{
  "num_hidden_layers": 8,
  "norm_eps": 1e-05,
  "attn_scale": 0.102,
  "bias": "none",
  "tie_word_embeddings": true,
  "extras": ["capped logits"],
  "beta1": 0.93,
  "lr_head": 0.00707,
  "max_grad_norm": 2.0,
  "max_seq_len": 1024
}
MLP neurons of a small language model. Each row is named by its layer, matrix (up: input weights) and neuron, and shows model dimensions 304-367. Each number is 128 + 24 x the weight over its row's rms, rounded and kept within 0 to 255.
A block is one neuron, or neurons of one layer that tend to fire together. After each block is what it responds to, as a language model described it from the Wikipedia text at the highest values.

L5.up439 [ 98 133 143 125 112 165 130 130 117 128 155 148 131  77 120 147 133 144 146 120 131 124 127 139 111 125  80 145 132 134  98 147 146 159 151 136 170  64 168 110 136 148 113 113 110 158 155 116 108 123  97 156 131 118 126 135 147 146  93 160 136 122 120 138]
Responds to: Plural-expecting determiners

L3.up125 [118 135  77 124  99 111 120 126 141 149 141 163 132 119 164 145 142 141 127 121 114 155 117 112 143  69 141 171 120 142  94 172 151 116 127 148 133 138 161 127 147 143 100 126 127  93 159 113  99 139 122 113 137 105 126 152 120 126 118 130 145 147 169 143]
L3.up388 [135 167 139 132 126 158 137 109 111 151 129 128 112 109 118 149 144 128 170 152 167  69 125 147 149 115 175 123  96 134 113  97 103 112  91 117  99 102 133 184 128 136 136 137 118 133 133 102 151 136 172  98 171 123 146 151 111 128 137  91 136 140 145 123]
L3.up392 [121  99 115  83 135 105 128 101 133 105 126 122 139 200 163 138 132  72 138 150 120  93 132 167 115 160 141 170 115 131  98  96 136 128 149 125 168 130 121 150 166 130 123 138 139 129 135  97 129 142 108 116 154 181 122 101 112 183 143 101 143 154 128 143]
L3.up454 [126 137  69 109 167 116 124 117 147 145 151 146 111 127 115 110 169 133 151 102 163 145 132 131 107 128 142 151 125 145 138 117 133  82  96 121 155  95 153 126 112 102  89 136 133 150 149 146 147 137 128 133 161  93 108 110 136 133 117 139 120 153 184 168]
L3.up463 [ 92 123 112 157 136 154 116  82 129 125 162 137 170 169 152 137 166 165 171 104 151 109 123  83 138 121 128 126 112  95 120 128  98 119 100 109 130 129 120 132 144 154 149 132 162 146 101 107 106  92 141 137 106 151 106 127 138 147 155 105 107 131 149 117]
L3.up563 [117 130  96  82 141 140 117 127 150 152 177 147  95 139 109 133 130 104  59 130 118 161 105 117 129 116 173 151 119 131 119  95 105  80 144 146 149  90 123 114  93 131 112 142 109 184  78 157 111 126 150 159 180 140 148 134 146 117 114 159 134 116 131 149]
L3.up648 [134 145 109 112  85 126 137 123 153  89 122 143 109  94 150 121 139 145 129 152 167 102 106 128 135 153 132 116  84 142 128 163  99  98 124 100  99 108  94 140 111 120 130 135 167  83 113 117 109 130 125 116 159 136 147 128 116  82 112 115 123 116 129 138]
L3.up705 [153 119 121 145 135 141 119 110  95 120 140 123 131  84  62 106  79 140 114 148 179 141 114 117 117  76 154 141 137 106  63 153 146 139  69 118 148 141 166 145 104 142 133 153 159 116 107 111 172 126 127 114 150 132 178 125 121 110  84 132 125 149 108 159]
Responds to: Of before named entity

L5.up656 [157 129 147 115 115 126 114 107 131 129 115 189 119 108 149 141 120 150 171 150 135 157 106  87  80 103 138  94 140 153 111 136  84 118 181 114 123 134 151 137 130 120 146  84 158 115  94  99  94 128 139 143  90 186 122 141 107  63 100 128 102 129 141 142]
Responds to: Partitive "of" after one

L3.up42 [ 68 123 125 179 164 120 114 170 184 126 163 126 109 111 136 104 154 113  86 114 126 119 131  83 123 127 122 127 137 135 115 139 113  87 125  80 115 101 124 112 129 164 163 149 150 123 142 146 144 153 124 166 109 150 123 111 169 154 201 123 159 104 104 135]
L3.up142 [ 94 127 100 150 170 154 131 150 144 144 153 136  88  81  73 107 112 126 123  78 126  96 121 162 107 133 118 127 122 120 159 129 148 131 117 144 150 142 100 129 127 128 151 112 148 133 147  93 144 136  90 120 137 130 122 134 132 124  97 130 162 143 128 178]
L3.up233 [110 131  97 103 136 167  70 122 144 146 128 113 144 111 100 124 140 166 118 130 112 135  95 135 136 161 169  99 139 122 194  50 119 120 129  87 114 100 122  96 176 149 150 154 146 140  85 146 103 129 149  78 130 154 156 164 117 128 121 126 108 107 144 103]
L3.up306 [125 147 112 164 104 171  94 139 123 128 152 142 143 115 115 108 139 105  65 131 137 149 108 124 108 155 121 140  89 112 105 149 183 112 150  97 136 144 142 105 112 183 160 140 131 146 181 165 118 110 139 139 125 182 132 123 138  98 105 177 140 135 159 126]
L3.up419 [146 153 128 114 135  94 119 150 144  89  83 120 138 146 186 116 130 144 125 152 158 104  94  87  68 112 106 115 132 155 100 131 126  91 129 139  89 165 136  96 150 121 131 125 106 130 153  97 124 147 136 129 117 106 134 125 122 101 130 114 150 127 138 118]
L3.up525 [ 95 174 124 107 131 124  97 133 116  99 122 183  87  81 135 145 100 159 129 116 157 150 172 117 169 134 123  98 121  99 116 159 131 134 103 120 110 160 115 151 112 128 133 113 130 162 121 113 135 144 106 106  99 136  97 114 115 139 102 156 156 166  94 177]
L3.up551 [ 72 123 122 106 114 121 109 132 114 155 127 132 156 124 125  96 133 118 136 120 125 140  98  97 114 176  95 133 143 122 104 130 137 110 131 104  93 134  79  90 121 141 126 127 134 120 133 102 180 121 133 123 151 150 110 149 120 145 133 148 140 133 151 141]
L3.up624 [ 95 144 127 103 151 115 112 125 132 156 114 108 110 170 138  98 110 145 112 111 161 112 122  97 116 152 102 115  99 145 107 136 152 124 117 127 128 129 105  85 124 131 170 131 129 196 144  73 149 116 132 118 195  84 107 132  77 135  89 137 177 137 135  62]
Responds to: Auxiliaries and quantifier determiners

L2.up244 [119 134 112 123 126 142 168 120 134  92 118 129 149  89 137 146 139 109 121 118 177 148 116 123 106 152 122 108 111 154 121 119 118 128 107 164 130 133 128  99  80 110 119 161 110 119 155 169 138 175 107 120 129 115 113  97 129 116 143 165 105 139 158 115]
L2.up261 [165 121 166 117 145 126 138 164 116 131 114  71 104 148 128 145 122 171 148  98 175 100 149 158 141 147 142 128 137 102 147 106 116 117 191 157 139 140 136  75 163 122 121 139  98  98 144 117 140 110  96 118 128 179 119 115 210 173 138 119 179 121 108  86]
L2.up264 [107 149 151 132 130 112 100 116  89 168 134 120 101 136 103 154 142 145 129 131 121  86  93 136 150 108 151 153  98  84 150 122 136 122 174  96 122 161 146 154  80  86  96 158 118 113 162 183 136 108 157 116 122 132  88 125 164 139 156  84 132 129 130 115]
L2.up293 [112 145 142 127 143 138 145 142 135 147 169 115 154 126 157 134 148 120 104 146  87 107  73 142 113 123 132 120 136  79 134 115 137 104 172 149  96  98 120  98 113 129 145 111 103 118 170 108 134 105 180  98 140 157 163 177 142 142 125 105 113 179 115 175]
L2.up537 [130 144 143 130 126 126 170 140 137 155 113  87 143 104 154 163 119 148 131 111 155  86 182 149 170 141 130 117 154 145 150 110 156 117 142 108 131 182 126 101 126 109 182 119 104 112 126 111 135 116 189 135 114 101 134 127 139 174 155  97 173 155 164 123]
L2.up634 [168 121 157 123 126 154 101 132 122 136 110 126  51 141 169  89 107 168 175  94 118 129 129 162  99 148 151 142 120 109 126 100 157 153 149  83 111 118 140 126 186 114 163 134 154 138 159 103 127 139 163 100 117 132 162 101 135 145 161 113 125 124 105 153]
L2.up739 [156 132 139 123  90  94 136 172 127 162 122 115 116 109 184  84 106 127 150 173 100 121 131 148 162 148 124 126 126 145 129 123 136 109 144 124 124 139 101 156 124 110 178 151  95 156 126 154 113 145 168 115 120 128 131 130 132  96 147 126 118 164 154  97]
L2.up766 [147 120 159 139 130 173 121 148 117  65 121 122 133 103 174 144 133 126 161 134 155 100 113 171  81 145 152 100 129 146 133  88 166 105 153 139 119 132 128 137  94 116 118  74 123 130 184 119 137 149 111 113 155 120 114 105 142 121 150 160 171 130 160  95]
Responds to: First names of people

L3.up87 [ 77 148  91 118 109 150  95 111 121  88 110 162  96 150 133 134 118 146 135 152 109 125 125 105 106 110 118 123 122 118 157 186 144 146 138  83 147 172 129 152 166 156 149 102 114 127 143 111 110 139 169 173 126 106 157 146  98 113 142 128 108 150 115 153]
L3.up262 [151 135 133 140 136  94 133 113 130 122 116 121 142 142 101 137 113 118 111 138 123 148 101 125 100 136 115 126 175 126 177 146 129 147 111 161 112 136  73  63 182 100 125  92  80  85 156 145 134 120 132 144 137 167 165 123 180 109 110 145 118 142 129 161]
L3.up302 [108 101 133 121 121 163 131 105  96 115 136  94 138 149 172 154 108 128 104 123 137 173 110 118 162 113 135  97 138  55 107 117 137 168 129 129 121 169  97 127 108 110 147  98 110 125 126 104 142 121  96 118 133 164  97 174 128 123 175 106  92 132 124 145]
L3.up389 [104 123 100 148  72 119 157 111 130 117  86 128 101 112 135 101  97 115 147 105 181 153 132 143 109 115 144  91 139 148 121 158 146 180 127 104  79 133  98 164 127  96 104 130 109  77 114 150 124 152 117 111 138 137 148 132 130 130 107 136 116 129 108 149]
L3.up641 [121 115 116 138 148 126 124 170 130 102 135 145 172 125 155 156 163 141 158 153  97 113 134 129 100 146 121 120 130 115 169 136 137 146 129  97  92 156 135 152 136 152 121  88 132 107 133 125 113 122 105 120 149 132 150 152  85 116 122 153 136 113 176 165]
L3.up649 [131  79 128 168 126  85 102 134 129  84 107 145 189 151 162 120 101 125 150  90 139 132 123 131  92 138 157 121 109 113  93 129  88 127 116 153  85 137 155 112  97 117 110 160  62 162 129 145 145 109 188 141 131  93 155 139 167 125 120 127 109 132 130 150]
L3.up697 [119 127 131 135 139 127  91 104 122 147 149 131 175 132 103 149 138 166 151 147 101 130 108  94 124 108 152 110 159 130 166 139 130 137 102 135 162 145  69 107  89  99 116 137  93 143 133 119 169 106 146 145 137 140 171 142 145 143 105 148 135 148 146 145]
L3.up740 [133  76 161 162 113 113 135 118  92 140 107 106 123 109 147  80  86 119  82 123 162 117 108 157 110 117 164 147 131 166 141 160 116 144  80 105 129 104 134 130 129 137 105 117 134 144 134  95 164  95 134 142 148 122 150 110  95 149 130 124 129 127 120 163]
Responds to: Mid-word "s" and anaphoric nouns

L5.up52 [160 150 124 145 124 132 141 140  88 111 115 136 157 133 153  98 110 127 149 139 135  90 141 194 122  98  84 148  91  94 101 139 140  97 195 111  99 100 126 157 122 109 118 135 122 131 148 153 110 155 142 127 128 104 141 116 188 128  76 155 124 141 154  94]
Responds to: Markdown table row breaks

L2.up25 [ 96 132 125 112 128 114 119 110 144  96  91 162 107 106 166 154  93 106 158 105 144  58  99 154 126 144 112 113 126 113 118 122 142 140 138 134 132 143 100 117 104 141 134 131 130 123 132 119 109 175 142 154 178 109 154 127 129 108 153 158 117 124 136 107]
L2.up33 [118 145 107 125  94 172 112 142 148 139 157  89 124 102 133 159 127 104 119 129 113 121 152 179 146 110 137 134 133 133 105 163 124 108 103 110  89 104 123 119 163 100 111 128 104 128 147 153 166 154 142  92 161 127 191 110  88  92 109 150 146  96 149  95]
L2.up225 [111 140 153 114 143 141 103 125 131 144 128 137 135 164 114 132 116  98 101 122 150  99 162 135  60 159 152 120 118 134 156 125 172 156 121  99 111 135 103 139 129 124 139 116 120  96 120  94 139 140 103 120 175 102 107 141  97 136 125 135 146 116 161  83]
L2.up460 [113  77 138 109 114 111  84 100 112 122 121 159 120 124  98 131 140  97 142 129 127 164 131 118 140 155  89 123 110 140 166 115 155 119 185 122 120 144  65 158 179 108 123 120  82 121 142 104 135 105 103 100 123 152 154  99 101 111 129 128 125 104 166 121]
L2.up615 [ 93 138 119 104  88 174  94 134  86 133  93 136 127  93 105 118 131 101 132 136 115 112 149 126 116 108 181 165 104 114 116 135 128 132 127 146 123 116  96 143 174  94  92 113 122 113 134  84 104  88 174 125 141 132 145 147  90 166 122 100 144 172 106  80]
L2.up662 [141 154 124 120 127 110 143 135 139 132 154  83 163 126 130 128 111 143 108 119 127 118 175 140  95 160 119 114 161 109 153 152  91 115 148 103 147 139 149 113 134 131 126 167  97 159 139  98 144 105  95 105 216 177 110 146 158  87  99 150 142 153  75 117]
L2.up702 [138 117 135 135 118 124 106 140 119 170 129 132 118 103 120 149 126 132  88 172 175 143 137 128  79 173 142 163 165 130 102 138 174 144 144 109 108 133 118 148 120 139 180 159  75 124 111 129 179  83 112 137 106 119 155 101 117 145 116 110 134 139 140 129]
L2.up720 [102 125 159 126 132 140  78 134 134 139 145 119 104  98 152 105 139  82 148 112 123  91 128 146 120 123  93 126 134 161 142 139  38 102 151 116 109 139 142 129 166 124 127 122 104 114 140 122 116 146 120 116 143 161 102 131  99 110 135 156 206 100 166 135]
Responds to: Quantifier determiners

L2.up111 [145 112 105 133 192 126 167 121 127 145 116 161 129  75 116 162 117 162  81 118 111 152 107 125 147 101 118 119  89 126 136 132 129 129 123 133 103 158 100 132 135 108 152 105 124 124 110 145  81 132  95  85 141 131 146 116 144 125 100 166 146 108 150  89]
L2.up212 [168 150 113 111 131 122 126 158  99 105 127 166 109 132 164 142 107 148 130 120 153  82 136 142 176 102 139 154  84 148 150 138 159  87 107 129  93 175 135 105 144 154 101 122 119  77 125  79 133 144 141 114 137 128 102 107 107 145  98 132 107 124 166 119]
L2.up313 [124 168 144 150 117 141 116 108 142 117 141 121 127 155 113 124 178 133 116 165 141  94 138 122 105 157  99  96  78 181 129 109  91 114 122 145 114 144  89 121 134 126 147 133 122 125 162 130 145 137 135 105 142 176 124 135 136 143  91 107 169 164 155 125]
L2.up330 [131 153 116 118 125 139 112 140  83 104 123 102 121 137 131 134 103 154 173 131 113 125 150 150 134 122 123  88 153 105 144 107 147 133 120 127 136  84 153 117 124 112 121 152 145 125 114 108 110 101 145 106 105 195 119 103 102 117  93 159 118 111 141 137]
L2.up397 [134 115 112 103 153 131 135 139 135 139 150 133  79  99 118 128 150 129 119 128 108 153 156 141 197 144  67 161 130 188 108 161 147 110 150 166 126 180 215 124  81 151 131 103 127  98 110 133 142 145 163  96 136 179 140 100 142 157 163 146 137 125 131 143]
L2.up401 [153 138 119 161 102 106  94 107 135  99 144 107 138 104  85 141 116 126 143 120 133 126 152 127 142 117  93 122 129 150 130 148  82  93 153 146 138 169 108 125 147 115 156 119 122 106 139 139 122 153 107 130  82  93 151 103 137 152 144 130  98  99 132 125]
L2.up582 [102 144 103  94 148 114 116 165 145 156 160 125  82 131 189 114 140 127 108 110 118 121 127 126 132 145  95 137 152 114 141 135 150 162 128 107 135 107 136 153 132 111 121 138 119  97 143  91 171 160 138 125 121 110 154 109 131 117  85 129 142 125 168 129]
L2.up759 [146  91 101 138 118 113 131  68 169 140 153 133 171 141 132 135 134  91 127 109 144 159 155 114 112 123  97 122 109 134 147 101  96 111 161 147 128 171 132 131 208 121 139 154  78 129 119  83 110 118 156  94 135 166 144 141 159 123 103 154 145 147 158 101]
Responds to: Of after nouns

L5.up510 [112 156 111 122 113 128  93 142  94  93 138 124 134  94 126 129 149  88 151 132 124 146 126 129 162 113 112 101 117  87 127 147 166  87 148 128 146 125 143 106 114 128 124 135 109 117 118 129 132 134 136 125 112 110 131 133 140 135 121 123 124 147 169 166]
Responds to: Phrase-completing tokens

L3.up231 [126 121 112 168 139 140 138  97 146 108 144  91 141 124 116 144 100  98 105 146 123 138 150  99 141  83  93 145  81  80  86 140  85 132 151 138 135 130 126 105 156 155 143 113 121 134 155 130 112  95 106 133  81 110  88 154 152 137 148 149 120 167 105 113]
L3.up274 [109  98  97 123  94 111 132 121 126 143  65 111 143 138 117 106  95 101 130 138 114 136 123 128 125 127 110 150 153 151 142  75 119 135 153 128 135 129 115 149 173 118 128 167 126 129 180 122 120 108 128  96 142 150 123 119 175 137 109 103 126 151 116 109]
L3.up367 [125 132 167 120 127 104 171 132 144  77 126 102 127 118 135 126 108 117 137 172 160 102 123 109 168 152 141 125 142 162 135 141 147 137 137 127 129 146 146 106 134 141 112  89  77 147 160 112 148 146 147 121 147 122 133 128 146 118 122 140 131 143 119  62]
L3.up499 [166 121 130 108  95  98 148 110 169  55 131 119 112 142 166 112  94 109 117 149 128 122 121 154 101 113 138 137 162 166 151  93 160 127 140 134 113 117  89 118 171 128  97  67 147 172 138 118 150 126 149 112 126 123 135 139 146 122 143 119 146 155 137 123]
L3.up565 [105 145 128 163 165 113 125 145 125  95 141  81 119 113 136 110 115 113 132 135 101  92 162 139 131 122 101 116 155 115 136 120 127 138 166 125 148 111 138 103 148 139 124 122 139 108 128 126 176 148  94 119 133 143 156 114 139 151  85 114 125 101 105 106]
L3.up569 [ 98 103 117 153 153 110 132 104 159 126 128  85 107 106 115 108 117 116 132 151  90 114 150 149 154 167 140 117 185 124 175 152 134 146 127 112 142 142 115 196 177  94 140 125 149 111 160 127 187 136 132 138 127 133 154 164 122 131 107 128 120 112 117  82]
L3.up662 [117 101 149 109 123 159 115 105 103 136 129 107 117 119 116 141  84  88 162  97 118 154 164  96 137 134 145 153 130 119 127 137 120 161 143 103 116 107 147 148 109 126 143 107 128 129 140 134 198 109 162 144 126 136 128 157 139 122 156 129 130 125 124 101]
L3.up708 [116 156 144 143 109  96 134 124 173 143 125 103 137 151 114 145 163 120 104 104 182  86 121 177 112 121  77 138 176 119 125  96 172 151 157 138 152 136 132 124 111 148 141 116 143  79 157  85 150 144 112 108 123  98 145  95 122 165 105 141 118 121 120 177]
Responds to: Table row-end pipes

L2.up7 [ 91 147 107 152 146 172 158 125  91 155 101 126 133 108 118 101 135 130 144 153 113 185 166 154 121 123 102 122 105 141 168 163 130 144 109 106 106 137 128 110 114 108 128  64 110 135 133 134 118 100  95 123 151 139 155 155 131 105 111 116 139 124 142 146]
L2.up200 [121 160  95 156 134 111 151 128 108 100 113 155 141 144  88 150 111 175 172 111 160 111 115 170  85 150 133 152 161 146 151 122 136 160 101 126 128 141 141 164 119  95 119 132 109  74 126 133 106 121 135 134 144 107 133 152 100 118  82 125 116 147 127  96]
L2.up213 [109 139 117 154 155 134 124 136 161 169 100 156 127  96 142 130 101 146 136 119  97 117 159 107 107 128 128 156 126 137  98 157 130 117 125 136 136 105 137 124 122 130 167  99  99 117 124 129 134 152 111 141 124 107 132 156 133 146 126 134 157 107 134 119]
L2.up357 [168 119 145 124 113  94 171 131 166 139 151 105 125 140 158 119 136 136 125 162 111 106 115  85 108 155 141 110 130 143 103 120  97 104 146 152 134 151 122 119 145 117 155 145 106 121 127 167 122 117 129 108 112 174 141 150 122 141 143 165 144 128 129 147]
L2.up360 [ 85  94  66  91 123 136 104 106 120 122 103 106 184  95 110 111 146 146 158 117 130 150 135 163 127 145 116 127 117 117 114 141  78 146 163 135 173 141 105 102  84 118 124 124 136 126 133  87 183 103 125 124 124 134 114 108 154 131 130 140 152 121 130  96]
L2.up543 [118 144 142 156 110 129 218 164 111 111 153 109 167  89 115  99 131 140 130 122 147 131 132 116 122 111 108 146 100 103 111 129 136 134 115 103 124 131  68 104 135 142 134 118  88  85 151 108 132 114 157 126  66 113 147 171 134  95 128  95 146 110 171 106]
L2.up546 [102  87 123 145 130 114 139 142  80  60 133 117 133 146 139 163 201 150 145 185 154 157 120 146 133 111 142 115 145 110 139 125 104 188  93 108 115 129 136 116 141  93 172 115 125  95 138 104 127 158 154 136 119 142  54 148 119 149 120 135 123 123 133 143]
L2.up735 [107 179 112 167  97 147 117 151 156 124 166 146 167 116 110 153 111 120 153 150 143 175  99 148  91 131  95 124 136 113 130 187  98  93 111 118 137 109 128 112 115 124 127 127  83  89 121  92 135 162 108 117 174 127 113 134 124 149 152 113  93 144 118 126]
Responds to: Head nouns of noun phrases